From a checkpoint of a small transformer trained on Wikipedia: no biases in attention or MLP, 94M tokens.
MLP neurons of a small language model. Each row is named by its layer, matrix (up: input weights) and neuron, and shows model dimensions 16-143. Each number is 128 + 24 x the weight over its row's rms, rounded and kept within 0 to 255.
Before each neuron's rows, "fires after" lists the tokens most often just before its 100 highest values on Wikipedia text that the model never trained on; "fires on" lists the tokens most often at its 100 highest values on Wikipedia text that the model never trained on. A number after a token or word is its count.

fires after: " v" 29, " V" 21, "v" 17, " ev" 10, " inv" 7, "ev" 6
fires on: "ol" 41, "ide" 13, "an" 10, "ers" 7, "en" 7
L2.up525 [118 125 136 160 120 146 110 124 129 133 171 150  98 121 111 127 140 162 178 126  70 127 184 191 195 101 195  92 108 128 120 149  99 151 119 161 124 126 149 126 144 118 153 131 111 141 113 107 135 123 129 120 157 149 141 138 102 143 113 107 162 133 114 113 109 142 141 150 117 125 113 118 161 137 112 103 143 162 156 168 131  96 118 100 145 175 119 159 130 135 148  82 120 154 109 117 139 125 150 105 144 117 112 124  92 144  89 145  84 138 125  99 169 157 112 144 117 125  88 124 131 156 104 131  93 105  94 143]

fires after: " F" 14, " t" 13, " f" 10, " (" 8, "f" 5
fires on: "e" 34, " le" 29, "n" 13, "al" 8
L2.up103 [146 144 123 127 119 148 148 118 119 145  86 137 100 130 222 122 170 104 121 151 129  97 127 134 139  71 139 132 128 166 120 125 117 117  83 117  83 144 147 105 115 162 128 154 126 110 123 120 106 134 104  93 135 127 126 107 179 162 163 153 155 127  76 132  93 161 135 119 138 151 176 135 131  90 112 130 142 119 135 137  88 159 128 133 129 126 129 161 138 126 124 137 123 146 117 138 114 109 118 124 162  97 123 103 145 120 145  87 117 121 120 133 111 152 128 148 158 163 154 125 128 116 122  78 154 123  99 128]

fires after: " loc" 18, " c" 15, " h" 10, " b" 7, "C" 6, " Q" 5
fires on: "al" 59, " And" 11, "ual" 9, "oun" 9, "h" 4
L2.up172 [172 118 105 128 120 132 119 137  83 132 131 141 123 144 123 127 142 141 111 157 126 175 144  90  95 154 108 126 116 127  84 158 114 101  85 160 130 158  94 152 102  99 129  77  95 165  92 153 116 143 110 138 119 152 113 128 120 119 109 103 125 107 191 132 116 152  76 111 143 132 176 138 129 124 196 154 102 124 149 149 122 112 156 170 152 119 146  86 130  77 116 141 152  94 120 157 110 129 141 132 110 141 159 155 130 136 155 146 148 145 105 117 138 152 152  72 122 147 106 126 137 121 108  87 131 152 170 102]

fires after: " f" 12, " F" 11, " v" 9, " P" 8, " p" 6, " |\n\n" 6
fires on: "est" 24, "ers" 16, "==" 14, "ack" 8, "ess" 7, "it" 5
L2.up308 [ 81 157 155 124 112 157 113 126 113 144 151  87 102 115 133 102 118 125 123 130 134 161 123 159 110 118 150  91 126 119 150 143 111 132 163 147 112 146 117 139 121 178 168 131 126 155 174  99 140 100 128 131 118 165 131 118 148 149 161 125 159 130 144 118 120 129 107 136 154 128 108 137 137 105 133 150 127 155 128 161 113 114  78  85 112 134 156 116 109 109 169 145 129 129  97 110 114 149 127 108 144 122 129 118 120 126  74 122 151 115  90 181  97  97  88 130 153 138 119 175  95 167  92 140 152 112 148 117]

fires after: " B" 24, " W" 17, " V" 11, " M" 8
fires on: "al" 27, " Ab" 14, "ak" 10, "il" 8
L2.up689 [136 121 139 110  80 126 122 181 156  77 136 105 155 101  98 115 128 134 180 186 143 154 138 124  93 108 128 128 118  89 120  42  84 157 109 150 114 107 130 132 105 105 131 117 112 149 131 123 100 149 111 100 119 114 124 142 170 161 164 111 102 109 104 126 117 145 120 119 119 151 124 167 111 118 144 137 113 134 136 131 131 109 165 149 108 117 119 136 117 148 139 174 112  99  97 129 144  98 159 119 151 157 140 160 110 130 137 140 160 125 109 122 115 127 127 209 128 135 135 137 184 152 129 142 112 154 132 116]

fires after: "20" 26, "19" 15, "13" 6, "23" 4, "24" 4, "18" 4
fires on: "," 61, "13" 5, "49" 4
L2.up83 [116 145  87 144 158 121 131 158 138 131 141  64 148 111 144 129 115 166 175 137 126 103 124 166 139 165 144 155 140 149 148 153 114  82 146 144 114 110 153 144 161 135 132 100 129 110 113 184 112 138 130 160 151 151 102  88 103 117 175 139 121 196 114 106 155 134 117 123 136 148 115 128  94 173 127 131 106 127 124  78 132 126 158 119 140 110 131 136 122 103 123 131 137 143 150  89 129 135 121 137 116 141 197 109 121  94 150 118 118 102 165 146 114 159 101 115 167 153 163 116 105 155 115 121 181 133 137 116]

fires after: " \"" 13, "===" 11, " (" 11, ".\n\n" 9, "-" 8, " N" 6
fires on: "F" 45, "G" 20, "g" 15, " F" 8, "B" 5
L2.up378 [118 152 184 178 122 153 128 164 113 161 171  93 157 164 147 152 162 123 138 181  94  55 146 142 143 110 122 138 118 152 154 144 125 131 114 143  75 158 140 173 112 161  99 138  80 123 127 111 142 126 151 120 156 138 116 139 129 139 140 137 124 101 147 152 146 113 119 120 147 123 167 141 106 136 178 131 152 104 142 162 155 112  94 117 124 109 155 116 109 113 141 134 164 148 132 198 144 151 135 122 134 138 121 158 133 108 129  97 147 139 140 142 134 175 123 113 106 114 137 165 124 103 176 103 139 108 136 121]

fires after: "-" 19, "w" 16, " W" 10, " \"" 10, "/" 6
fires on: "A" 32, "ith" 27, " I" 14, "el" 12, "I" 6, "ad" 6
L2.up761 [132 154 144  89  92  90 118 125 116 152 155 113  92 133 147 149 117 153 132 153 105 122  98 130 189 101 110 129 142 127 155 128 123 124 136 159  88  78 153 151 142 135 130 130 138 157 176 125 169 176 150  94 151 147 145 136 172 125 182 132  95 150  84 118 112 119 130 165 110 149 124 106  85 154 107  93 158 137 127 122 164 139 142 125 125 107  84 152 146 156 109 142 151 133  97 135 120 121 117 106 180 126 154 168  86 120 148 124  98 147 147 140 134 114 128 167 139 156 175 108 163 114 125 109 112 136 105 100]

fires after: "b" 28, " S" 24, " V" 7, " B" 7
fires on: "ch" 38, "l" 25, "e" 12, "d" 4
L2.up375 [130 133 131 109 106 125 105 159 163  81 179 116 133 137 102 130 162 135 120 112 123 148 114 124  99 138  96 123 136  97  79 142 160 114 117 123 141 110 129 107 120 126 160 135 146 113  92 139 136 117 118 105 116 173 134 120  97 142  97  98 135 115 137 162 118 120 192 154 165 110 116 129 156 110 163 123 150  83 117 135 144 186 112 147 111 121 133 133 152 106 167 189 125 117 174 105 140 134 124 144 147 146 107 157 115 105  79 114  82 135 109 128 167 133 123 111 101 114 131 143 143 133 127 128 120 107 146 125]

fires after: " c" 17, "C" 13, " b" 10, " C" 9, " M" 8, ")\n" 7
fires on: "our" 26, "-" 14, "om" 10, "h" 10, "ass" 9, "ased" 5
L2.up469 [133 118 145 174 130 128 140 113 116 162 102 130 122 156 138 141 176 111 166 146 118 151 118  99  77 148 115 105  77  89 142 119  76 128  84 137 130 111 132 152 134 130 115 112 103 110 128 128 127 131 158 117 133 125 118 144 144  96 125 127 124 141 180  81 133 109 114 138 147 131 146 112 121 167 151 113  92 113 126 136 127 101 130 155 110 117 118 107 115 109 144 120  95 130 148 125 100  87 177 129 113 113 129 128 142 121 148 148 188 139 137 167  83 156 122 125 147 174 127 115 148 117 107 143 177 135 108 108]

fires after: " c" 38, " C" 18, " t" 11, "or" 7, " p" 7, "c" 6
fires on: "re" 33, "y" 23, "res" 15, "ir" 14, "he" 6
L2.up421 [103 104 134 165 173 156 146 142 104 168 109 142 125 136 184 130 167 141 101 148 126  72 164 126 148 151 134 108 130 133 123 114  72 145 140  94 143 120 155 113  94  89 142 115 118 115 132 124 125 118 119 125 139 158 155  95 148 102 143 177  89 120 203 141 140 103 127 158 150 174 169 133 111 149  98 142 127 125 146 112 120  93 166 168 116 121 118 137 198 124 140 162 132 117 173 116 136 104 117  44 134 181 158 135 153 116 104 144 124 129 117 123 142 137 123  87 132 125 144  98 139 116 146 123  93 107 149 142]

fires after: " S" 46, " R" 10, " s" 9, " C" 7, "S" 6, " St" 5
fires on: "ch" 28, "an" 16, "am" 15, "al" 14, "ich" 13, "and" 11
L2.up347 [164 130 177 115 133  83 143 161 111 172 105 130 105 143  92 126 149 153 123 137 104 115  97 151 113 105  90 143 118 127 126 151 122  94 118 125 137 144  98 145 155  98 139 140 117 130 168 102 121 110 104 129 131 125 132  91 123 199 142  91  97 149 142  89 105 128 160 150 146 113 149 125 145 118 199 128  96 129 110 127 103 145 119 117 141  91 124 121 125 121 123 132 141 123 122 125 114  88 124 141 104  99  92 159 169 113 130  98  91 132  96 121 123 132 136 127  97 143 111 119 102 136 106 186 111 119 138  80]

fires after: ".\n\n" 53, " c" 12, " d" 10, "\n\n" 6
fires on: "==" 64, "em" 18, "m" 9, " f" 4
L2.up585 [ 72 134 132 133 141 114  84 148 123 123 149  51 117 100 136 152 125 144 126 135 161 120 143 114 125 106 119 152 111 105 123  91  99 133 151 132  90 143 122 151 153 151 155 110 105 135 139 107 141 124  87 128 130 136 150 115  98 217 133 124 102 141 101 163 164 103 118 114 158 132 107 114 148  97 108  91 102 113 123 149 141 146 139  58 117 108 135  98 118 136 167 168 117 124 151 137 138  84 108 135 116 156 180 119 136 112 107  95 145  93 116 176 134 104 124 143 119 117  86 103  97  92 116 109 111 139 146 110]

fires after: "b" 33, " B" 25, " W" 9, "nd" 6, " R" 5, " Mar" 4
fires on: "ol" 15, "y" 14, "al" 12, "or" 10, "sh" 9, "ash" 8
L2.up205 [ 79 179 116 104 131 146 152 162 132  93 149 148 134  95  91 119 140 122 132 153 112 153 125 102 144  98 126 138 100 135 117  86 111 160 129 125 114 129 146 104 137 134 131 118 141 144 110 122 158 144 136 100  91 155 136 111  85 161 129 132 115 142 126 181 110 165 171 140 102  96 129 131 166 129 148 114 110 123 136 126 143 154 119 132 121 133 158 181 118 153 113 134 116  94 102 168 144 148 141 113 105 135 152  72 107 127 117 132 149 120 152 108 134 116 118 143 118 152 135 122 148 129 134 164 117 122 138 123]

fires after: " v" 14, " E" 12, " St" 10, " R" 10, " El" 8
fires on: "." 24, "ap" 16, "iz" 15, "S" 13, "ic" 9, "i" 7
L2.up756 [ 98 156 109 108 128 107 133 134 132 146 110 138 194 122 160 126 175 138 148 112 122 141 148 122 147 149 136 129 144 123 100 150 123 144 148 163 106 141 134 132 182 158 133 139 165  86  97 150 125 110 109 144 131  92 137 126 125 134 135  95  79 109 110 131  65 161 161 128 119 154 135 154 141 118 150 107 108 103 110 165 124 110 143 122 127 123 133 125 154  96 116 151 122 110 126  70 111 138 106 148 127 142 157 149 153 113 150  96 126 104 114  88 136 151 127 125 164 127 134 119 103 134 171  98  74  69 150 156]

fires after: "A" 22, "U" 15, "E" 11, "P" 9, "B" 9, "F" 8
fires on: "N" 25, "S" 23, "T" 12, "I" 8, "K" 6, "R" 6
L2.up39 [129  98 123 114 119 122  73 141 111 100 128 171 160 106 163  59 114 138 124 133 144 132 143 113  94 149 143 142 166 103 112 140 118 130 159 127 166 107  94 135 120 154 111 128 125 107 117 112 125 101 121 136 125 143 162 121 114 144 135 116 104 193 131 121 106 143 108 136 111 165 104  84 127 116 146 132 131 137  99 100 122 142 116 105 121  97 149 129 124 121 157 133 121  55 127 110 145 120 112  93  90 184 118 128 116 109 100 143 168 148 105 151 164 114 102 105 147 177 112 137 133 107 130 130 130 119 133 150]

fires after: " (" 27, " \"" 23, "-" 12, " H" 6, " F" 5, " un" 4
fires on: "t" 23, "f" 21, "igh" 19, "n" 9, "en" 5, "p" 5
L2.up153 [122 164 121 131 124 119 160 111  84 154 124 116 100 123 100 122 144 107 151 154 130 137  74 151 115 100 128 102  84 100 157 135 123 158  96 149 104 125 146  98 127 117 139 122 114 153 170 154 139  95 138 140 113 132 120  77 161 123 122 113 135 102 105 109 108 109 121 108 147 127 125 155  76 120 100 110 159 105 112 139 158 171 118 120 130 166 124 143 144 163 113 158 162 136 157 144  92 113  93 154 140  79 121 100 127 122 147 146 117  86 126 170 108 115 164 143 135 144 127 133 126 139 108 112 147 118 105 154]

fires after: " T" 24, " V" 17, "v" 15, " L" 7, " C" 6, " t" 5
fires on: "ol" 40, "ib" 8, "oc" 7, "ex" 6
L2.up11 [105 181 149 117 136 115 178 125 159 138 134 145 139  88 153 141 152 124 105 103 148 142 131 148 157 114 152 131 150  79  94 113 123 115 133  95 109  59 137 140 112 118 182 102 116 100 133 135 125 112 120 120 122 147 145 132 150 126 150 164 130 152 106 157 146 125 145 121 180 127 138 132 145 131  82 153  91 124 141 142 145 141  92 103  71 156  86 106 113 130 130 131 156 122 117 146 141  78 151 127 136 159 160 150 162 105 114 142 135 165 121 152 124 132 199 124 152 146 135  97 125 135 180 122 119  99 191 129]

fires after: ".\n\n" 51, "\n\n" 11, " |\n\n" 10, "==" 9, ")\n\n" 5
fires on: "==" 85, "===" 9
L2.up189 [139 104 108 168 123 107 108 122 150 161 134 156  67 138 142 122 133 144 127 107  90 151 171 102 131 164 141 129 141  93 110 137  83 116 132  65 154 134 136 123 157 109 142 104 125 122 105 113  94 136  89 137 101 114 133 133 135 127 155 136 110 129 124 129 113 172 108 125 126 178 122 160 156 102 147 123 121 140  97 129 104 128 151  81 168 125 120 133  96 136 150 130 134 116 131 124 110  99 125 110 144 120 156  98 111 122  95 134 126 117 108 158 127 123 176 109  64 117  83 153 106 147 143 132 119 128 104 129]

fires after: " f" 28, " \"" 23, " t" 8, " F" 6, "==" 5
fires on: "em" 24, "S" 18, "all" 14, "s" 10, "ed" 7, "d" 5
L2.up519 [117 144 154 125  91 170 130 110 145 125 106 143 121 119 163 132 103 146 148 106 156 139 120 131 160  93 135  87 124 110 129 120 131  83 108 138 105  82 110 111 116 123 146 138 103 115 142 153 144 143 140 115 140 126 134 147 161 115 156 145 139 148 144 127 137 119 143  92 126  92 130  93 131 148 117 102 135 116 131 102 145 130 142 140 144 131 165 158 133 122 145 145 140  95 128 110 145 111 190 121 153 110 139 127 138 158 154 121 133 127  81 192 122  98 158 175 161 139 143 145 136 158 122 152 138 154 114 122]

fires after: " F" 39, " f" 22, " B" 16, " b" 15
fires on: "us" 31, "est" 16, "ac" 12, "in" 7, "il" 7
L2.up61 [158 142 173 104  80 144 118 105 172 130 137 124 114 127 154 102 139 115  91 138 131  94 107  66  90 153 116  97 128 162 131 159 115 140 125 110 128 127 145 137 147 154  83 135 139 118 128 129 150 113 110 129 125 129 111 126 152 151 135 162 102 157 152 124  99 123 131 132 161 143 146 140 155 111  95 107 144  89 139 167 206  95 129 122 106  94 160 145 153 135 116 128 152 132 139 138 121 138 135  84 117 183 151 140  98 150 135 141 142 142 114 249 113 120 110 124 151 202 128 163 151 166 110 150 121 143 119 114]

fires after: " R" 11, "v" 11, " St" 11, " M" 10, " L" 6, " and" 5
fires on: "ad" 33, "an" 21, "am" 15, " man" 12, "ill" 5
L2.up128 [106 109 128 161 122  88 140 110 131 142 130 100 140 146 125 123 163 173 110 131 118 154 145 149 128 134 105 136 114 152 141 122  98 127 113 158  57 139  93 135 135 112 121 110 100 147 109 139 134 149 115 109 134 138 140 168 112 111 167 118 125 193 135 125  75 139 142 112 119 119 141 110 126 151 120 160 134 131 119 109 110 137 128 177 115 141 143  99 129 119 112 129 113 131 112 124 168 104 105 154 145 122 126 137 164 120 101  82 119 151 133  89 144 164 134 155 120  85 136 129 135  92  87 140 155 108 150  80]

fires after: " M" 43, "b" 8, "d" 7, " B" 5, "M" 4, " C" 4
fires on: "le" 19, "art" 16, " Jan" 10, "y" 10, "al" 10
L2.up643 [122 117 147 150  99 131 117 130 104 137 136 154 144 127 113 151 109 136 106 139 103 109 140 149 125 147 125 128  98 112 110 102 145 156 169 126 117 186 127 159  86 107 104  76 119  93 108 135 109 119 159  90 158 123 117 126 124 126 149 147 109 119 104 131 115 128 119 106 142 123 162  95  77 118 137 161  97 150 122 116 148 118 143 109 128 149 127 147 137 132 127 127  97 100 109 131 182 136 119 150  85 136 105 147 177 155  89 154 152 112 166 122 150 179 141 154 177 137 147  63 129 178 114 131 125 147 179 124]

fires after: " B" 21, " C" 20, " S" 16, "z" 4, " P" 4, " M" 4
fires on: "y" 39, "yn" 13, "erson" 8, "my" 6, "á" 6, "ly" 5
L2.up560 [ 89 115 136 140 152 127  95 162 112  92 146 130 175 125 114 149 153  81 137 153 110 158 136 113 141 129 136 119 106  97 114 119 118 136 129 137 118 151  94 177 100 124 142 147  99 144 145 110 134  84 108  96 127 131 120 114 112 133 125 119 126 159 122 180 148  84 123 221 142 138 135 110 139 141 180 137 118 144 154  99 110 130 138  88 130 115 162 145 177 149 114 137 178 116 131 107 151 105 139 164 117 129 104 122 100 136 139 122 166 113 127 123 141 188  80 147 137 127 167  74 130 136 118 120 123 107 181 104]

fires after: " K" 26, " W" 24, " F" 9, "B" 8, "W" 8
fires on: "al" 30, "l" 20, "n" 11, "h" 9, "il" 5, "ith" 5
L2.up70 [101 149 164 137  98 137 141 131 139  98 107 139 147 127 107 138 110 151 103 131 159 132 120  85 111 110 144 134 151 174 124 107 116 119  89 135  94 106 156 127  94 160 139  86 103 113 125 123 136 107 136  95 143 138 140 134 115 124 124 141 139 157  90 147  96 114 151 160 107 146  97 124 115 132 193 120 122  95 144 123 114 151 168 178 131 145  99 131 113 156 169 170 120  76  80  96 129 110 139 143 169 115 127 121 143 121 168 125 142 155 171 152 125 131 123 121  99 140 100 147 130 139 114 172 166 128 132 111]

fires after: " G" 15, " L" 13, " D" 11, " V" 9, " St" 5, " T" 5
fires on: "all" 28, "ou" 26, "ill" 13, "ad" 6
L2.up552 [121 163 154 131 120 129 154  71 135 129 156 154 131 149 136 147 105 133 115 125 133 117 113 154 133 154 137 123 121 120 122 143 137 164 153 139 114 163 135 143 172 115 130 115 156 138 134 143 147 121  91 121 158 155 138 167 104 112 123  96 113 112 130 128 103 125  98 130 139 128 110 135  96 169 133 122 162 124 155 119 155 156 158 166 109 210  92 130 161  94 138 185  96  67 115 115 130 140 118 144 144 121 143 169 136 135  95 134 137 139 128 115 151 131 123 151 139 201 133 134 100 109 124 134 138 134 141 119]

fires after: " inc" 17, " v" 17, " ev" 13, "v" 12, "iv" 10
fires on: "is" 42, "re" 18, "en" 13, "il" 11
L2.up106 [ 90 108 145 201 108 120 110 129 121 108 118 105 137 177 125 116 145 162 150 152  85  99 200 117 110 148 153 126 136 136 157 108  94 127 137 149 111 130 117 145  95 109 110 109 132 120  97 127 122 117 116 137 156 115 130 155 133 113 160  96 158 105  97  87 136 119 116 131 112  94 130  91 133 153 115 122 169 111 136 166 121 131 128 142 146 131  86 163 169 131 148 143 133 149 135 145 138  97 128 132 141  78 129 160 154 160 109 178 154 132 127 116 110  83 142 119 153 181 135  94 137 157 151 157 118 137 103 143]

fires after: " w" 29, " st" 23, " r" 6, " the" 6, " m" 4, " l" 4
fires on: "ay" 20, " pro" 17, "ro" 12, "us" 12, "re" 12, "ob" 10
L2.up91 [138 178 134 117 154 121 131 147 125  73  85 140 158 152 145  94 149 113 121 124 125 187 139 148 111 142 103 128 114  64 125 125 124  78 136 103 101 109 142 137 100 126 118 111 117 117 138 153 132 122  85 112 160 111 161 142 101 109 155 159 142 123 143 148 172 127 126 153 149 132 101 190 119 128 169  89 127 143 170 149 146  89 122 142 124 119  94 138 190 144 122 112 105 123 120 112 112 141  98 131 192 134 153 123 101 153 160 124 119 107 135 142 107 125 114 165 153  97 117 133 110 121  99 158 135 156  94 116]

fires after: " T" 28, " c" 12, " t" 9, " M" 7, " C" 7, " Gu" 5
fires on: "ur" 19, "ir" 18, "ex" 15, "un" 14, "ol" 5
L2.up287 [109 125 147 137 125  96 162 116 137 112 119 154 144 105 154 133 127 158 115 187 146 101 164  85 118 148 134 159 115 137  77  70 100 132 108 199 144 137 147 157  89  95 135 137 123 132 143  82 164 162  83 146 139 165 113  93 122 121 189 152 148 136 112 116  92 133 100 124 148 159 122 124 161 170 104 123 131 148 117  76 121 100 122 128  98 118 111 133 127 100 135 130 123 123 146 150 139  80 132 139 137 127 132 142 176 107 108 111 149 173 120 138 125 128 130 136 137 172 130 109 126 142 125 131  95 116 202 136]

fires after: "." 31, ".\n\n" 14, "==" 11, "===" 6, " \"" 6
fires on: "F" 41, " He" 31, "M" 12, "E" 5, "e" 4
L2.up42 [ 99 115 177 121 105 190 158 160 102 130 203 127 116 143 161 149 112 127 144 155 152 167 132 143 156 137 121 130 115 139 128  91  76 154 129 124 105 179 126 158 117 112 110 127 171 117 162 153 115 121 136 168 118 120 108 115 113 143 145 135 109 120 140 112 149 117 128 135 122 120 155 133  95 134 112  76 120 125 108 140 157 132 124 121  72 133 107 135  95  84 139 136 131 163 148 118  85 168  94 108 121 107 141  99 130  94 148 118 150 166 148 106  90 127 122 135 120 189 134 168 106 113  95  90 142 166 106 105]

fires after: "O" 18, "E" 12, "P" 10, " E" 10, "R" 8, "U" 7
fires on: "N" 37, "S" 20, "A" 12, "L" 7, "D" 6, "K" 5
L2.up640 [108 134 161 118 153 154 111 129 139  75 155 152 125 116 179 115 176 143 135 119 109 154 141  84 100 158 116 138 140 135 142 170 104  93 145 115 168 152 110 120 130 161 121 136 146 135 130 147 136 110  96 149 152 150 170 112 167 165 141  92 131 201 161 164 147 114 116 165 115 144 106 140  91 127 123 139  95 143 148  80 129 171 107 147 112 149 125 107 141 115 153 128 131  60 146 131 161 119 122  98 142 140 129 119 139 102 122 129 139 131 122 168 159 151 126 104 149 161 157 104 139 125 155 121 128  99 128 134]

fires after: " C" 20, " D" 15, " M" 7, "0" 5, "D" 4, "and" 4
fires on: "." 40, "in" 11, "id" 11, " st" 9, "y" 7, "ike" 6
L2.up75 [123 120 141 153 109 179 116 122 152 105 101 124 178 146 130 133 147 134 123 124 123 104 145 118 116 132 145 155 134 153  79 123 152 157 151 116  69 107 165 113 165 149 150 148 120 102 131 121 152  90 147 109 136 129 136 117 133 120  88  91 139 131 111 177  79 127 107 161  93 143 147 130 130 145 144 134 134 138 102 115 148 125 113  81 139 141 135 173 138 127 113 134  85 134 116 128 138 100  94 103 103 105 131 133 135 155  96 115 153 144 118 158 127 124 122 145 116 136 119 114 136 143 125 140  86 143 144 102]

fires after: " t" 16, " A" 11, " T" 10, " F" 10, " N" 10, " O" 6
fires on: "e" 47, "ve" 13, "ne" 7, "ele" 6, ":" 5, "le" 5
L2.up207 [130 124 134 117 144 141 140 119 142 115 130 152 146 133 130 145  95 127 131 108 164  88 151 131 168 113 180 129 156 137 115  89 156 137 156 172 110 164  81 107 150 152 148 163 156 114 132 143 125 143 136 156 130 163  96 112 133 123 140 146 163 132  66  94 123 143 158  94 129 176 124 146 129  91 116  98 123 107  77 128 124 172 104 104 119 100 141 144 106 145 143 159 124 107  97 140 142 105 141 141 120 147 150 105 126 100  90 153  80 132 133 138 107 126 109 131 189 121 132 118 151 107 135 120 103 137 101 222]

fires after: " M" 17, "," 15, " R" 9, " D" 8, " n" 8, " C" 7
fires on: "ag" 19, "ex" 15, "y" 13, "ie" 12, "in" 8, " but" 8
L2.up18 [116 107 101 115 125 117 114 146 104 128 164  98 147 101 141 116 150 150 148 119 147 136 163 158 152 145 156 143 125 147 122 142 171 142 109 122 124 145 154 139 149 149 125 128 135 144 164 152 123 150 147  98 119 108 138 118 124 110 132  79 145  95 119 144 125 143 171 165 156 149 141 142 123 126 101 146 141 162  51  98 135 112 104  99 114 105  57  95 147 100 135 142 143 143 111 134 123  91 132 128 122 118 125 135 127  88 141  97 160 124 139 144 133 129 129 127 106 133 130 144 142 161 107 120  94 126 135  87]

fires after: "==" 30, " \"" 13, "===" 12, " the" 10, " and" 5
fires on: " two" 19, "B" 14, "S" 13, "T" 10, "A" 9, "b" 7
L2.up744 [147 111 164 103 135  95  88 146  72 126 149 116 162 121 145  83 188 144 180 130  87 166 153 136 182 135 122 111 149 103 164 117  79 103 156 145 122 113 118 117  93 108 105 101 119 160 107 114 139 119 154 106 170 134 122 135 131  89 157 116 140 107 103  92 140 133 142 135 141 108 127 128 131 107 158 107 101 161 130 100 165 165 122 118 170 129 148 152 149  93 138 107 105 149  96 158 146 112  98 142 138 103 116 134 148 177 152  84 104 120 151 166 143 167 115 138 104 146 128 146 127 166 119 113 103 116 151 141]

fires after: " Con" 22, " E" 14, " And" 11, " " 9, " El" 8
fires on: "S" 25, "-" 12, "n" 12, "y" 10, "t" 10, "re" 10
L2.up591 [128 147 134 213 182 112 150 172 128 143 144 128 113 109 123 146 142 143 152 191  92 121 144 117 123 149 122 171  79 138 126 103 137 129 136 129 102 125  85 150 150 119 112 139 115 148 113 110 129 147 127 130  89  87 120 139 103 183 118 146 157 176 141 118 142 140 106 126 132 117 135 119 110 142 131 123 129 160  92 113 130 126 123 106 145 128 135 118 109 167 148 120 149 107 139 101 119 171 131 139  83 137 128 153 128 132  91 122  89 134 129 127 118 118 126 116 132 112 151 138 146 124 151  90 129 113 129 162]

fires after: " d" 19, " D" 19, " R" 15, " " 11, "E" 8, "-" 4
fires on: "et" 29, "ud" 13, "x" 12, "un" 12, "al" 11, "8" 6
L2.up273 [162 119 143 110 152 124 112  82 114 103 129 155 122 133  96 115 137 151 110 154 117 115 138 147 118 108 134 142 122 131 136 152 129 122 120 164  68  93 126 130 145  91 140 115 170 183 129  84 107 124 121 115 134 175 128 129 121 112  98 111 106 157  96 131 168 127 140 102 127 126 127 111 165 124 118 150 125 117 101 138 140 120 154 122 143 154 157 138 126 145  94 114 158 102  91 139 158 132 174 112 139  96 136 129  91 141 149 133 115 128 142 127  82 135  98 167 149 100 137 132 134 146  88 114  83 167  58 124]

fires after: " w" 19, " st" 18, " s" 15, " r" 8, " D" 8, " Sw" 6
fires on: "ay" 40, "k" 12, "ing" 11, "y" 7, "ed" 5, "att" 4
L2.up178 [133 182 146 141 112 118 115 141 157  96 128 123 125 113 149 127 145 111 131 141 157 127 100 103 135  85 125  84 133 124 101 129 108 115 119 134 103 127 123 117 107 127 168 139 147 149 132  95 171 118 117  91 169 127 136 123 144 119 131  95 127 137 128 112  80 128 151 113  87 124 138 145  53 153 139 117  97 145 117 144 154  94 119  99 150 151 131 127 170 126 165 150 158 130 126  69 148 155  92 154 149 125 184 109 118 116 160 113 145 117 131 155 122 132  83 132 111 115  87 152 100 140 124 140 125 134 157  82]

fires after: " E" 21, "E" 16, " El" 8, " R" 5, " Pr" 5, " Re" 5
fires on: "m" 16, "y" 10, "n" 8, "iz" 7, "ey" 7, "al" 7
L2.up604 [132 150 147 124 144 162 154 143 134 135 138 135 184 120 141 116 134 128 152 146 108 103 113 144 160 163 130 152 113 150  67  98 106 135 107 186 120 148 101 128 126 144 133 136 142 168 128  93 123 168 159 160  99 108 127 103  99 160 123 113 142 151 134 132 121 176 147 195 126 149 101 178 174 116 120 117 114 105 137 146 129 136 108 133 117 108 131 120  92 113 128 124 112 118 123 144 101 141 142 132  99 162 136  68 139 129 100 102 130 136 135 110  72 168 111 139 105 146 135 100 124 133 118 130  88 119 124 131]

fires after: " p" 18, " B" 10, " b" 8, " D" 7, " O" 7, "t" 6
fires on: "t" 22, "ab" 19, "h" 17, "on" 10, "ron" 8, "ber" 7
L2.up697 [118 135 143 113 147 146 141 105  97  95 138 125 107 109 126 141 136 106 153 102 166 146 137 128  97 167 128 154 122  95 128 139 120 154 106 125 104  93 124 145 124 100 176 135 159 143 145 130 130 128 100 121 133 185 162 150 112 141 212 126 154 119 119 112 135 177 130  96 120 133 130 138 119 139 102 124 125 120 136 102 106 142 166 130 101 159 119  90 108 140 127 136 203 113 131 107 110  92 144 130 161 147 126 153 122 121  80  60 150 130 128 127 122  99 100 144 130 120  91 135 130 141 129 146 111 112  85 133]

fires after: ".\n\n" 49, " |\n\n" 18, "\n\n" 10, "==" 4
fires on: "==" 89, ":" 5
L2.up569 [118  84 155 137 127 116 133 140 168 157 145 109 146 107 189 135 108  97 140 140  88 116 106 128 118 137 101 168 125 167 135 122 105 132 112 143 134 129 164 120 133 129 148  93 174 124 166  95 150 158 108 136 138 102 136 101 138 164 130 151 127 117 120 134  92 151 119 116 133 183 123 135 143 103 108 132 123 126 113 175 139 113 101 103 117 106 139 143 132 106 171 100 128 127 156 159  88  92 129 126 146 122 115 100 102 114 103 143 158 122 150 174 122 136 121 135 141 161  97 119 123 131 161 113 117 133 192 111]